Part of a small language model's weights: a variant of Adam for these matrices.
MLP neurons of a small language model. Each row is named by its layer, matrix (up: input weights; down: output weights) and neuron, and shows model dimensions 0-255. Each number is 128 + 32 x the weight over its row's rms, rounded and kept within 0 to 255. Numbers have three digits each.
After each neuron's rows, "fires on" lists the tokens most often at its 100 highest values on Wikipedia text that the model never trained on.

L2.up888:124146162126194169107166117092101156058098119112154140079107117089117196126136106138093123101116148091129123188152131168123165133077105107120080087145100178129103105165135106179150133094148130178039102145106167116089134119149181149158099187154127121163084080095059090174112113081105064119146125082143110112135120126118131178112069151120147159095056146078100141115123090180140183126154135067155109109131153122127074152158126184161223170122137099105102121109124141149167117097107161095100151148138108129106144112136100115114134119101218159148125187096160133098162103144120133187094122057124186076127090139160119144163152142198077112145112144094181149134120143064132171121204166150148081171146152100151114135157144120099156154103114145139143114101118072172123106087124159
L2.down888:135114158089155152113125085142111124093182079151125098101131060152139134154103139138173163147134112109104105125159139143145151092147150140142149098132084131135200103169149105118148141165114123149193083102147166125130172157145084141132089025154213175090044112194112171132121144129138117113148098120122150128148121166072121089099169125133171094102214133154124101109063111104143111172135133120114050090120099148096137174169153124128106182158143134149123064159171129112112111157085100110161076097130143100135128038143130155122177110092123123126144123145050158130107214120123114130132058133132131081108137132165189157170171069169051147120117168155133086083139086151092142123082124104155167071154138134128112065171132143108136125120074172126089125129168158119159101148140133
fires on: " would", "b", "l", "el", "or", " did"

L6.up657:101152116157094142068202146103130154147139125105130148114135118104132100152110133169107074149118108118109144201125097136145150148136130101112082102126103110136132067097193077160115141144145108120110124137090068058135160167160117143120138165071117137113153155096139143134136105111137155147102142127206081137107135140155167099165101179156120138156084140153149165099119105112116158122124121118110079143107120078128169070081106100126137113135114078076085109107151039117127165156164179169127090151140114149157159114098106080134110170089156168144156089079105159170137122152104195131139064017141205136146084110144166169086124185127112125146109178117106073144132149084078165107155086215156146130101097178144151087177083078139134140182114079150133084100099076162113152082172104
L6.down657:132180132180129137175112138154172171159096131145159134139140087125132108184131116093186080138131097123129192164114070132213160103108183084142119151091174102136211081080107142106142115195131119194106123153182120132139181147144132094090134121110132145111104071168119130128162148135110096107146144122193119104130141087086152103144083089065121089108116105157101117117163181124143134150137082097126087110146083131111126100146177090111077076110059093138154125174119078106088158143119104135073120105113157094118101170181161164176137104110093044172168129149108110131119116174160143130154230126106105134086158135106103127141122046101115166134161145088096166107146140139139136083111146070120185139124117063116072152097136228140097143110082127149126119134098155119125109150126126
fires on: " E", "–", "y", "ri", "la", "um"

L6.up849:109171153097194107167134122155145145123073144169081142114126138114122133149125094103097112158130072107098065136149158161076128156104094109103068101137129150162191133172157175120121154111129112164165091171086119103139092109204129141121182143140130145087116134173175108062144106134108084139123152140179179121132111132161114096136092125084157116172162138087081214129091092087117117108105160103090146100117076152114090105174125125147124095084139149057135121094114158132142164132069152114098105172155150147162130045092155174157097153182209092160178120152152166118116170062085059101171081139096137095131146159131139144109109128130161126121127211090182080177128106116088073114114163151162118103106144162135165149159079105155210161134139139167133163167095117110130138149149144
L6.down849:095173127134101124048082075162049131124143120116136122118119141117171144046150123065156191108147152127131151123110094105154152131114123125097130152145100186152150109161096092098135133124124068091107135165189139157122149076133169146121139102149120166124129047101148152125067106135142168112144092108121130185105107203114113112130128146087116183174165086088134107094109100186172130134130113127132112123158057175192162136128138163127148121125104147123101108145174206119136173150129111115105087111165078099095119092119150153150189115111127180143146116212095169162160115136178079169142142128120125130095114189125129093063113079107154106074158125160133113064155109123102152084175095076109081157129095160070137105112092146105073086154147136169160123116175148131174186109145058
fires on: "it", "l", "ed", "v", "–", "ar"

L8.up513:143100096055156154134132150134146162159137133193117134158156127148106083143110098108105085132185080172121126100117120137149125180059100080128183102096130097139094134150126108109157127162085120085132108131119100130161126165108133153125098108148137191127123179082147176152138118143117115147117072118128149125169179123180122034106082075134160116127092127131111116098155232104178141087138183162093116115185142116154130094144144106068131094115155106143123097159089074136128121140124077184166149145118179103163101084114152131109173065118143172134145127123167100096072113153158079047124173110109160136068136040130068166126162164085196128160101158129154092137092114139104138127199127100207114157159103137129116110160124073111125146114122095129125127070130158116165154176089181
L8.down513:191158150141087140097124213215157102120240118091113081088124098104149099156171092118088084089139196190163142131147184140178166182114085143183094086117095148090086132187148120110161164126128124118125173102061186100120097181135132124124230155110127079134133146098120139110149162200161159186145093119135135143110107153086084127141116126114160123087097096158151138138136109150166149090187148117087128124171101111160136120134114133115157172085097114118143112056150095146102137139077155155100149139122124125138141137050102129118097136110126116167129114116050117119091152164123095104082122121137158159130170113166108136137091115150161158175130133120158180126157174149132120176116119109087101085115093086106063138167108154106120135146150117071162147140074088117135146097094102
fires on: " un", " Un", "n", "il", "f", " over"

L6.up575:129173137165096138140117117122136135096131160113106166067103139119149104168152145110154068202142091124092130118134130161133082140092135122118091119149117136112108155110181085158149141163149152092103154229110135035182127135162139109075118165073102177152083136137166132159102133110114101157127092096125164171103122160163097017153079162156099107117097110109139118182144177119126131162086124104089088147121147124131162132149054147077156126190119042094163138102153048158113132131144143152149099153183132098129156122113184122109186180079210123137134111089098097180132114121100143130169136136112180115109106066157134158090122151146133137153135169091148110151161098080108143064119120108096163100128151184110112111202131149156171144129132065136092096080164128116098120126078140
L6.down575:123130110107131186073082113133181129151144117166156080155092113107102162156188144106080141114133057146145146171124073077186214136106142066081105104116115098123153140135130115108160111097104136104136147169163091146145158135066135176125094182137149107084116098160136194091167175160103118193142062126110117156137059160129133128144109140113147157140130108150141100105152179110163147113107112063141139073039108136115177156193150108103078131086118152091122119156130150163118160119127073130094142116097153143161132149126176121160105130174167082196120147107143073150100108132066155116165184108114070145101073097162140079191114099182123099142072128123145167114110122167166105166094166103133166151110175139149166092129088120127153144154057142172151110134060143128103099128143102
fires on: " In", " in", "ri", "n", "la", "In"

L8.up853:063144124084196062111107164161140178150099137144148149154130141107124093147138055115125122136093163068164110079070097153118097190134127123123114119108133122195099120189147148169196096096140136176146103077123055140109164105151141116158134127189148114134145138128138160083144147141116106139176105083147106108127107163098065094191121128106167161115126147105116178153116130129166079085113101184109142155141155132116147090100154160090110147089121109147078115084106088147123168144097124111116130122100086153152131145121114154200114175144221105139157138104204060056137131071084149140152121112104106026146167163163078127106121170160118148132086150121196129107057140107070079100150193126150114164122111154089142135149128164126146165128163099164146159148134126155117078145119147
L8.down853:173129124150139137194076144152182099034134129143127107127098186136155107143125067124128185167145155082129191167102123105129107057071140124131148133156113162097116081061142086140173114142142125073121186143133169146099079135188143144103102131119080116184085149174130108101157155116146174165090121122152130131076110133121116134145184138135093064139171179179106089124089111135155158121154091142127125150114108154167125142202066096144136142143115128132103200102110105181128114154108176103119141118160102164157114144176159090154123104068155174143167142175084176135156076091131121111107129170086131126133121098110159163134048136126139129092110142121138066169055157098135150115108076113108031125111079182126145122163141124097066091200142087136128125085125113124110121094132138
fires on: "il", "l", "present", "Career", "it"

L2.up679:128131120158175100141119121133119168078140160151075162102067168108096091128126118112106149118133109098126130148120109151094119106088111120177179135161166191162096115147091149141226092191156140169164147147083131133108079104180134116125047106146109083117120101129082164093165082133103099089125126108138178142122109125117099125121139156084158129164096183077097173152150166116145150120160178163078139146101134187113112147203187127072197100105129117106108095155143117190190089110097127120124176142132113086135180121130170155146102136102165156200124167111143103100118080046087102099150164158082191048095126139134121094100121151145123162100136104086116143162097144079101112086087147117148116142133137156145177170123125161157136176163108133164159064117067084130091157115153174
L2.down679:153124196130125139130130093136204110133141182161091179125174107143083080079135083092167156150116102088125132139133155118068181142127161111093098113138120121125119120166152149166145160129170151089128135108153121152149120118191114067076192192093103143149142153121110060099167121104180108128134183098110155134099073100122142125145064130100091098140198134119065107072050147162165153132063114196172022138120097121122133108096113092134079133129177121119155088106116094106122065160133124169066159086150122094094095166188091096063145096107167105158169121140114182157114116091172114172159091073101100124115192136131123127163139138122153154128153083145134128144093093149091103152100095127149122125123155118057134120112135140189119109126156149147141106184144154160121150100171121
fires on: "l", "point", "il", "ill", "ell", "r"

L2.up533:155136121082163136113139136130090153101081164118081146102156110178079184140126086152108067127128120132101055125127127156118142100076062136178128086104120122192087051160107116126108160140160114136142147190126081128205098155135110171110157124099074116172141126136119125075111136140137094144159149159144067136103108135190111101136144132087141175151139167161113096160123166139116142137103140148131173158081083077079107090141112153190074105144103112125158101126181155137129160095130143136153124174144199145112146101126168070158124143099165163166165142132185110103065124142120160056176179090193129123153181119102099120135105107057098166106150107059155124118207153152105080080119157173128125117095159197169140103151116135123217150137153128145169117124111134094183132109109119
L2.down533:150118160173105174122142117149115135134146133184129141187100137143110104135175174091071149142082124103164131125143122074107133143130107116048154093197159129098130116188136208147172111100028144136152060128101133107154111175145099140185086113155178164147120092127145172159134072180081152145110128110168109162188108138163192119146103182138136136121131096167090182133088122108099128096114136175113132127132149152157109085083074106191086139079118094143095147122132028116159109209151131149102150132125106132128062063147135158165109126118119073087170141111099098089178177138132150176115118098138123146091091106083176144123164128127096091106137177076089194114089137125112141129096120154126201107117136125166115118162146147135117146091137105105111073096113133112089175091111143
fires on: "ch", "ver", "en", "g", "u", "ed"

L3.up264:142127125086134084091192127117111134141129155120117140123075117105136087160147076113152107101094131116136151175151093177122129146056142154093114119090105190105131129139148069104143149153137134139123110154089126092215109176136141148105121175093167088133080198106136174111140046158122105137089108152228085130096119144109122112153176153083081102096121131209106084084108149137168114133149135138123146098105110160189058209114106115115199099124074151134127102133153075126144143175171158152113092087128121094187121139119122151148070117141155191168168149090087116074148139104093162106099105133137134133141159121070132156085138125136127121101122143108189143076157149141076075109098112141117113119150140143180209101117104185138097156156154131146127139168093110139173228120113144
L3.down264:121144163151121113156100163133135169109103184090070153175131093146111153121088109179091168133117135086114124123170100129118154101126137132136118145129183142123139165108090096091082115117037171135169094113066201114127058122146122102088162080191109158153140110160139155145123123142106151077161138167141144094130097114165173164098118111121155113141090109147128097048167139148159118144217124151170085081141084141106093079155157133117137131146151121121145140110153112164115092121122086081089087171182143190118133108090163206118135209103127116131105079110091154106127144144087207133144135186121165144096087144144105100052109175096121112163158157120151175139139163184082165163109113110067160112126179095137125137135125183097125159163080171132124103078095147114124090063070141
fires on: "et", "on", "ce", "ive", "in", "é"

L8.up194:140163045111142070182154116173117114076099143116148148170130194077155084134144097126095083104115097090136084098112125204149120157115126122161124115072129127128126065120141131104153123094138184135116088116106144085163143122070167112066120138142110127137137113172133146131139148090087134115089096084159133122144151136184132137112068113114161121087111158140106230129163117146182129154147199137075175114099124185176126192088140097154154097087114109119164163178106145155142150113076138067099136054166113138157122170166141186094130137113142123151175130094140074144106128056139159099108152092128130142146127111084060134162144099062136119139161114071133162134101059100112123149205119155151154130166135121186194117119098091129109144116104169118124164112145131069129188095136175
L8.down194:174196121192115132083087157128071147129110070137184133154135108177077203152080136172090090111161137132129087110095101079127132101108154125144085182128141134103091109113127057152112115113089114157107129065142110164127076139106127144206149119152139110093123130109099160120123138181115145166164140094195127116071202124155133203124156145106139178098128111120113132096092078111111174112136116117115060097129191137115079121125158122112077124067168154122149172134112131133152173111110142118184111113188110166135131122144139114155148123153107141082103188085167113104184144139088212112137165118141161096138116115140169042138123133124140167135132132121103086135123131099166108170140128104122119145148106091168167143113161188102122093134109126047111127044163147094090152170141039
fires on: "el", "al", "an", "ctor", "in", ":"

L5.up91:081125116124181144112173140144151084112159137178102063095166160089140075172133122101126138152161156131093117120143140123118175129107108076128146105119156156143076143116075125085192216119136119201135103217085130121151109144160136131109114095109105126153072134107107086140185116129167140156106049151105140129209133179122157162139091106160128133118125148108115130157132158116168139165066159055102169096141131133155070155093084084121166128091140058138148145143149098150133141119086126160138130052114140111157123114105154176170102091125164123174113105143178128111123098131191177088130115062100136123077135131148048217153128144135130083122125125099146124110106137133070149065121094092122120132116082200133129136116185093110193154131137110148152096085128141097184118179122179
L5.down91:131128117209101094081133146183142052112147144128152141129187137112145080127156126079120100151116088141089154136168136161100170164055091096130110150137111158054138171056056166136148132106140079141138084155130132139138103089133177110126134126143128100100159116116091092164114105170118125119083105186147148140164155155102085152079111143093132149097126159152102097102132161133145132140192185160075155133138089193136152029175113118124116175189120133114118155122122140131089122140096136210131096154116119124123116104119113149089196138175105109138085072129117072129117125106144079141146119098106118159141120137194111194144097141174101105188088095109122212112171152175058099129130097114061106146157168146110185151136172139122104068108145121173127161127110113149113102184115173
fires on: " un", " Un", "s", "l", "/", "el"

L3.up602:139141187127142065123164132112100121090111114095064175086174099093169107144115129115144090083098184129109119135188155128092127158136083152122136137113099143062144142173155112110158110109160133105153107129104100091147113119154177171085065119132092122168113141091142198168138117104072125111178160033207113155134124122105120059145147131100088149056150135130180077094113145120102184110111133128063122138112133118167027094154136110083150163110098124113035102148179114105151146130110138150141090141177142109178177095061106177116123138122151124133168091115089073098104144080172168074127128158108198167124147149114133146153101135150158133147124138118140064160113082103175153117183146108151140136180164187158153131183079099092121152124152128158108113137150091130131128097134143
L3.down602:078149145129103206128138110174119074128149127132125109208159156133113126166095136092167101069159091087171150116148069096124115122162105143047147138148162174115134142071120161179103101092149122123143141171131125057093089084090113105162102131064119127118103156087123159164084135149116133168142145069140109095130125055175055170104117143050123098173149159095118126072122139151105140142174145102111118132126180139158169172119071160189107123098133164168095136104157121098133102145137136172139091138101135113154097114126165114113105193132150134087208172127121151109126080126092170136162147131098170086182142129057148070113167134096124100083113175140180169135131121107118101154120100153081147116123127083153140129100107109161084164191140120113159188106094073093176170082154163
fires on: "in", "ide", "der", "ter", "er"

L2.up101:133120177049148174127159102132152220079107141087074142098176120143146179133121123115136067096154139136144114094130120157129173161098133134157082113111151180097098132180208140110089195167147175137144127167100071069152092186122149120121097163099111097083086133119101077125131095145111046145150133164200143086126110117190078064121160165069107139127106154148130138077124172170128156163107127125130187121149065117103091089167088118154182084126133091131126098076150123115140131128140184162115091173114189180131123063106095101137098119100170148118184116062113108112072134126136144113125153077164095139161133066124098175118125130110173146145149114106196115139155113121123094136122142176129133124109189162121145099150180104093153131160139122153128141062109134128158120140147168
L2.down101:162207128119148145114126120105162121103152127139134106087184132124167136084160129082127105109094124111124136177105070106088108126119134151140134140159159169101155130143144140105206105111149113090092069136123127158185149143133128159107103109196122129098114131105072171118126126119133132177040119167126068119191093069123117102088087160045092082076104129107109127129086116111147112120123085080048181197151093115116156151122131078125095120130124167069156096079139114112201157160150141179152188099073130114164101103170156121105102109110059099123143165153111089128173169098150176185103134090139122121106177151104134157205162122148137115140113124094157195124119088145181131093063127113204108137093118096174138126117154118176136124130111134111170192163167139185154123125107131
fires on: "ver", "ed", "ent", "row"

L5.up380:071190086131088166167109149136112196093137192107139143148102154147104095130130134193120099149107100103192161103211162148122167199100114123124074166108110125113148123156145106100185144173136129126081123136181113154146181141095113118149067151156070180173101164111089120141168121077127117129126124179131125159145111116146073123114139158112087104113111127127154093161089194198152159139117090101141124180152100145135120166125096136097120123125089089110125170124157096145118164079121195116107066100117154070125087157138120168103137092129146173112127102147128058189101115123130056073222151143136055114123140102074087109158110104135145134126108067109113095139157105115117135089173091145115127135137116157146184123122160131149171147066157104125113103184142133087180075191092147
L5.down380:120123183108127136143114168166101066056090138114197154186130116102180147159174155131152125148098125136113196187096193139116097102129144104127127129164126152120121103076164059141065151165140187093190117187179117112119174094097102118052158161137124154122152159123102102109114086147113130153121146157136141107076007113145129113112096134161150134155104083167110117109130136122173100161102110107056133111108109166107164186119097143157130077088231096153143102113114095131098102103117155114120109107175199138127108129139171107107127128174144101121171150144116114134165115133084129134118079148105179072112093157139195104156102148119111149123094082102164160156135100123129142068095138120107140177107136077126107145138079147080150105115220177106120095142100160119080137102124098
fires on: " on", " in", " ", ":"

L6.up314:124151165059123092099132135108117191118101130137100157076126132152116118171121114180114088178130125092149121107132096194183084152103107135160112081097120155159149116176150126120163089111148103137095056134130113122165111155131149159093118140093100111128183132105091168091112066115117098126109150088207097207131082103147107081145143140114167128149170121103108103132137108093093202101104192088168217106148123085155069087089162134186172094182102142132140104165161074138221164113130142113144108121126150111096133093137164111198099155143153134182158136082135111126125110096077130114133149158179089134134135141074107168158062131103119107112148136135171107128158148147084085114101168160127115100168173164149172111113090095104130186177122153130092113110053115143199161169109137
L6.down314:113145141172119174115089076145087119109130102134150144114131126098164092117149170093078068097155091111064146154123093161110083141140086106126141098180092123125222146145122156123187101099155145113153159148079160138174162086129127156137110131071089120167114119169107157186141053126171120137148135129144089129163083136160154150124099147130126108134105156093097093078160129132171151152072207078112148155104115070149105155113107168202135168104094077141126162093208104161187096137152075202174148133119155113102110125099165135100120166160145114116173145107118153088120161138085117149113067125110114102112231114102152133139159151119117151136069082101079112092101129205138090107137131084154137122095067144136168159109125108115144208180164111108108159147141118111185138170127111
fires on: "er", "ver", "g", "der", "row", "h"

L8.up402:170142124105121144145122169077071160098109088133130163082134106168130127119135102081148084115111242087136118130138116118138113168146074109128205129107141120115113114121141146116143114107116175123127098141114045184131207102144161138115134142083136103152156160108158234173106141142125120113147155116212079128135100101150125100192111157084134225135122130114093104099149132099155126085128113127103110066163091112129125118111127114141120054154096130151061145163184052162165133141072095129143130159167113110116139074057097127143136059110188121133165193137127111076136115151085170140127099104146138147075160180100120134149115180111151167121148124090142138163145119125078117105117193160155116171153129102170139189179115095114156153142151102154077096115094131149146128161162139
L8.down402:095148115138081126122088081140089139115049202127117137148205125091134176167095168113162124122207149115121101134151130150152045123109105137125154086164162134134121107089125133127157116184131154100164162170136158151166142132141127110144166129118160099121111121087132127107087104132106201112142120126168181179167120079177110171124072115085104129132182109099123115112119181076104177148138107096159128092102077110149217141129106154134145088193119073200103148096149128160099129086088112172187086151149080129109170096116112159112154090142149122050130121100139108124145156145153086117121126102109153118054112120104147122123021108147115160128107124094133166147123128151155062115187163140172180213114125102124092164118174089095121140157179114083130083113119097102090138135108150
fires on: "ur", "ver", " Jo", "der", " You"

L3.up45:154135100130141179165198092146039133080152153145155098172159141056101118147145088102124148125121114091170123106172061170082133135111167094106137160118093122171045129092104107177124158077158038149116103123134130136171110138098115151133142123149111126099148103121134157071121113136147126109163064126140088153133167137168146172101105112113083117105144126182095170125104166164094141113123146131112150106142156171172100189096176051151070122109142142153152159196142140132122121091086090075164126110129120079135093110098183138125099110170161115131160149173101082088125051137100160140113071149153178119119103093120079109148118097056126125142110147111051129148136107075122149142170090133165138114161118110172166151161106130149114159108120131119111113128177094092191208208149135
L3.down45:125102142126096128135074113187166116139063094140115103158136165111150176109146133129084103121166126134127144110133112088093129126118182098124139139136117132137166160150115169097078126122089186085152189130149132121170147135079139088190144106142105108136114085158155170112069175145190163135104075134135075158101136131089097136127115102153118092087096188176089137144116124109080088085133132141156149135149128105162123095160152134174095133146139130107119157166125152109179085098076077121181188103081109171102067107211160114117186090115071150094129121139088113112192074192106115083125115143181146192167103096216136143181117123109136129129080182078117143152170178150128109115089129152069130139142175100133100186172121165124085143119175143114098078139133133065081097085180102
fires on: "f", "al", "ab", "hen", "an", "man"

L3.up386:065067175126151085164151126114146107111149037109134104111088100082124196107122124111100112122159126092132079200192072187098158127109119147128121154130087146174153145088190163182128189131125093102106020149119132114130180160153163132137143180132136081059127101115111126110147130124151091158133163127184084080120171153113153149110115122064132133128100166172113187104109045174143073051064148093138091135111129126141084126120178154122172137175128111064088134116161117136118128130100160115116141144157192159155142108175129147134133096136189189130177155149111127133108132124138113135117132052137161119148101154107157137091160093115082145075111176127106138137114112094095123140156108129149098096152127116132141118186062081191142134165145148132150154173147116094126123126178110
L3.down386:090087131189126145129115129141117134123127087120106102156074119070181104109125112116103148133174153170094102200083095191126155156102124107165097145126129101175141168169101127131139128147115094156082118203060106121093148156172133126108115144117164122155108078149151175103139175142123121150209086176107113150082163132073152130134073104155178082159205101112139155127137098113125090098108065082128048127155148096162118164088176171153142153145120086123092092127154182108172146155046117157183117119209131110105122083086142188079131134114125093137104101124144122122137112136100146143151109110073083117151110123223121094117136120108117125187138106104142103140172151127164126103186128102180097095172093141118085164179090088114136142080065139157145144111127144125106148078169080
fires on: " would", " will", "es", "id", " did", "or"

L2.up1:116130050132120191136106145097130129095140129129113126131113144148061090149123132140162103120117101124072139163113153158146118153120150104160054155100172118110119120138121143126127124153105137176124129189122091116116160193181159109154068134108099117173117145062123171165128107154101080171056144148136097103192127140194129110130088164123114156119122135089126096106084135142106147115136148136165158117122059118174171111178115116119135122128146094117110121109126081133158184087145202212081083118111185098125172136160078114133141121090141170158122107124137109199137140089117124114202130053166104130124174032076102078044122179132144109174160079149167104133099087085110198140114108184142126142156093164131131086136147127124150132139064084135128090083163076160103155109086101
L2.down1:184124108161132139153130130160119126080140052147170090154134120121120146141112128138070084170137130127076163143092126066189150086126131091137158123073181152151158155135089124144107102120190105055165130122105165167124162143113149102090112180111133111131147194086107057080143154181115162207058179118133177150092099119140163162078128159117137184152111080134135122105138153091086158171155093108101109085125148082147093151158125098192119069156204145116134106128103150094148152098110088142108162133130184110163119152213155136087114143152123102191156118090100124159133038096103154068157138073125129112088180157161082112157136122147161169156151077088119199170107124133143112086148131128129092138076153145107111136128147155071112118107133106121141146157118130090111117151106072
fires on: "s", ":", " in", "u"

L5.up109:088122112167161115138087133131159118105140100071096097101050080127187064146150075103115165112112130117108064181133109112073111094086170115087149149092134171109154086165183093120179171100071125128131150117162149115122099159120119177117210174160179166171136088094132138143119130137098101101135065111174158155144133117134097132176118142124159101021120123128109110089186135132136141115113169101191185136170110155163090134143179119160111144172064118117057111123149123163113130136106090169088124117167122184154139147165086139136085068128082194107155149092155099135169138155096160148123121120146112111160132141105058118112057145181137098068108156128147140186120123125135175150151081128108090144105080159210173117122094155147148133133142117132171091099133121139173159116149130
L5.down109:143107153109188147140122147166151206101128107097083136166111132147131172145104139100166154122138108143089107156113119125174117158152168154109065067129144097196129120109056136082143133151117107126108158154103139102103124213148111170131133079104141151107159125147106166059136108088115113115173075083072086150133165124098111070086143110137120129137094175186074203137143096184140079085139112130116112076098163092125143149139143172076150147150149141181214113107113163114130106119117130132135146137107153120106133154165138101165143131086116112148184134153165119076159151087178158114116107152089204114075149093151121139175119143098128149114107138145182111082094146137134165085106150110151213055118079159159125067106060140064166133095075146185137094132133114190141166108147102
fires on: " not", ":", "ver", "y"

L2.up467:156106094150077148119172109172138172138120146101138115140157106129049121137163105110106133176104171133181175095100187067146132070088144124127104155109133099138110119132157167147202075119071120180109104110153099067141107129110146168073110135140112184141077143094123158119131050141131112142162124123116137081196152128188145071106114131118097166068129162117181159097145157185155155109078192170064142128183176126099138113142122078082112151041129073082084144150129097127119157116131132137136167072105111140150125154096128148116077122132101142124141144112126112150056058049103138171123162114157123118113094152116144175195110192134135102140155117112139083109107115079123160089134131174189115112151099151184163139159102145084180123159145127133127106126152133140135153095075191
L2.down467:148154047155141206106176088104106047113100121107152133121172171175167135094028123097108079099125182105143103146125123127171141179122136150089104133128123135144118091136152093156088098142099143091066157156156138166089073125110109171105152132100101150156149083110078125144156141151133143149118090156117163099067150111140130141121103159095069156188112152189226146125130095136101160138142059108080117122158133140116128172141102150194065156132135139092156187116088179161160127134174088101126130122098177132140143152110147123218139138128099164082099123125118116171162160132172174136148141133121205124145122068148140133087119125106122111104090125174067097077103105098159138190141195171052139150112147084099099146102136116133110108108129105134175131079128146155137102142150119
fires on: "al", "in", "a", "il", "li", "lic"

L3.up807:152163144120130092092102113127130161126122148070084110111121102107173156075107071142118148082140133122138072186192088182134158081096147160095096147095183135129156159155160133141155172154082153129086129173104073176142114175086146114172091166130115152135098135107159153089119143140147086121117128130167108121108149136132102096150138158107137085051113109143137100089130063173174163133192148134172108097190147132189031212117121105151201152076081108121119106116102120114099090124118097118089118142127168126165126106140110079152166046067158165098100109093114134082144163175126124143124117128196176130133134143132086186087069129124118136093170162116211152162111086151112118166153124097118081108135158130199154103112143150158113118151130157128148114126146137188116180099074121
L3.down807:174108101122142177111100145082172170100067114130077095134163109161139160123114129158083103192178170124198195144169133108126169141134092098157109148110132059115133104129058113132177178113218188137122143111136120093157130097134149127098099137119085182018070121182122094109081094138129096069117126102185168125182120101130108104162108180175129129104179137104085099149153118142173114150094120119134159134120184175085192187119112080110156140142117178141178157132129088089149135116090120079156090140136091162123146094129145176103116161140159126139158101131092130078137117142147124101158164151110147156087067123102160079110139157123100080124098139083107084174174140131136093121099089099146151140131132161147168092199121142111078136117123134180146124152116126067146102081120173
fires on: "ke", "ce", "y", "on", "ver"

L2.up395:079126099119165121142145207134131145120168123137096082156146255092129142100182135135105142181152083128091155040114117145126093094138135126140149115098124097145168115090134145097150132132123058151145094137182115081104123133118096104093124133126145135179157174131103137147146103097071138062146126132108144129185109170205099129123176122124119163129156191106129135221118107154172135141095166083080165120113158195112174193082186119125099138074091080136111139176123127177084163114135140105119131088127078074135176161132183168116151131160116108149125136173094112124140063141160120075136138173072134131111139104109131141143068173121144094092105077097095139121120090134100162057175082156135096156137093139135177113110095102125136162123090121151160104053110112116149118125108163
L2.down395:141169154159119159179071089152178109124168118130150128203158138133140164154113096157131123106136154113137140153139096106112102178064178140152131075160179116130101165124114150136112112144144092120169108190072119151136100109147118080070123140180088200103124144147067115099094145188114129132144123143153068143163171120160176128145077103158114058119112114167136115088106073095049119108150138109143127155118136088105127154121107170174147096120115155104137130081104071164157035095130148148138131051180144069124037150141110109109108127114131158158122150088119145129163157086105111071138143081155118159091186115165148124163088148103141076140115171144138122126114145154138099239128128066107153099083164121142149141108185137110079111126137136076121060139177158134115146197119144
fires on: "s", ":", "l", "al", "or"

L5.up874:156109124095141139144117160091091140102109161151111104139108143150065099112166038114108089141087067131109162120163125136170160186136126106163146133145152111152125070118090162087207144151119064104104120122120087153131179158109147170133153128144068216160119173095102141155163130101184126156102135156127110138146131098143111081125145141103099168164059153101106121141110113159136131078173092160058116139146096157108099138132105106097084133172116142133173156113124054141137169083151129234123124117107212106145127117192129164097153070062157169147095122129090127140179137155157120124151123160107128101056067137136159135103081159091117151081128131102070086123114077127067160108114141155109142130149120142110154122163176169152156155092050081138113112048092099114134133143119133
L5.down874:122119139120160130079084133132113111110155095159150088170092125141103111152082132170132218096124047121147136157120143120162081110109110138151078104107084126074105099127152129151148114144087113119138134119122122131100099142128109100142118106157132147168161122125103184104138171138100166103106096122190186151141107152180119135114078120138166161143097170150086153107066138058140125147164146124094068188151118136117124145123110128053148121058115127183126158149140164122122114095172101106120104160045165129166082180094124138133061129143110119135139162146148078135150141142114144177145117126104117052108171149124151116162169141191183146114138115090175160202099202141166130083140209124084053159118165073146074120103095149067179156091112132130178145069172154132121191091125091
fires on: " |", " ", ";", " in", " back", "s"

L3.up444:133116166102120140111191128130142094129145082183090087076157159150123114124159125096150144155164178109124109163134148116086167144082096121100104124155074125135116102100099147137152209109111103183135049172108151082144129146204147142098098117136083110093075145137095150132136114148149125160141106166128102153193144172151145145167136098159108124126095123160116149120084089139137155114010129043074111086126152126159081149102149079120152163085134014149132144175122093159162143121121111105148146134118147076142175150115102129167104102075174145118129174158128126095171130109149161107158079078091203140092102113162122125152143143135108124132149147099095097138097145181090177083181134095162109185117103188133102178161068120130182152105072127141153131079126077119177109132105117
L3.down444:108054157165118188088191134070160066157167163091143142090115116131197128146147131162153117146140076109147147170153148095125150109093111149114151068121129149096135096094098120089093144174120150169083124090162185119123119139154129094104126171166164130129145150109132102166045102114087084171082149155122143135168144162161116196094149143127104149127106212088136042118163123141099090108161106151136153118095079090123102124140120126167162156162133127116172106140108112152149079159104111124153160122113107118135094119154102116121056142102109096114098126097132182097166133153234136109129183149129132162147156177139150128194108133104110143159045109116101148193087130172067161052133075170107110179139065105094135127152198124156105116136122158122127149106074096121113092108097111
fires on: " S", "s", "S", " Al", " U", "/"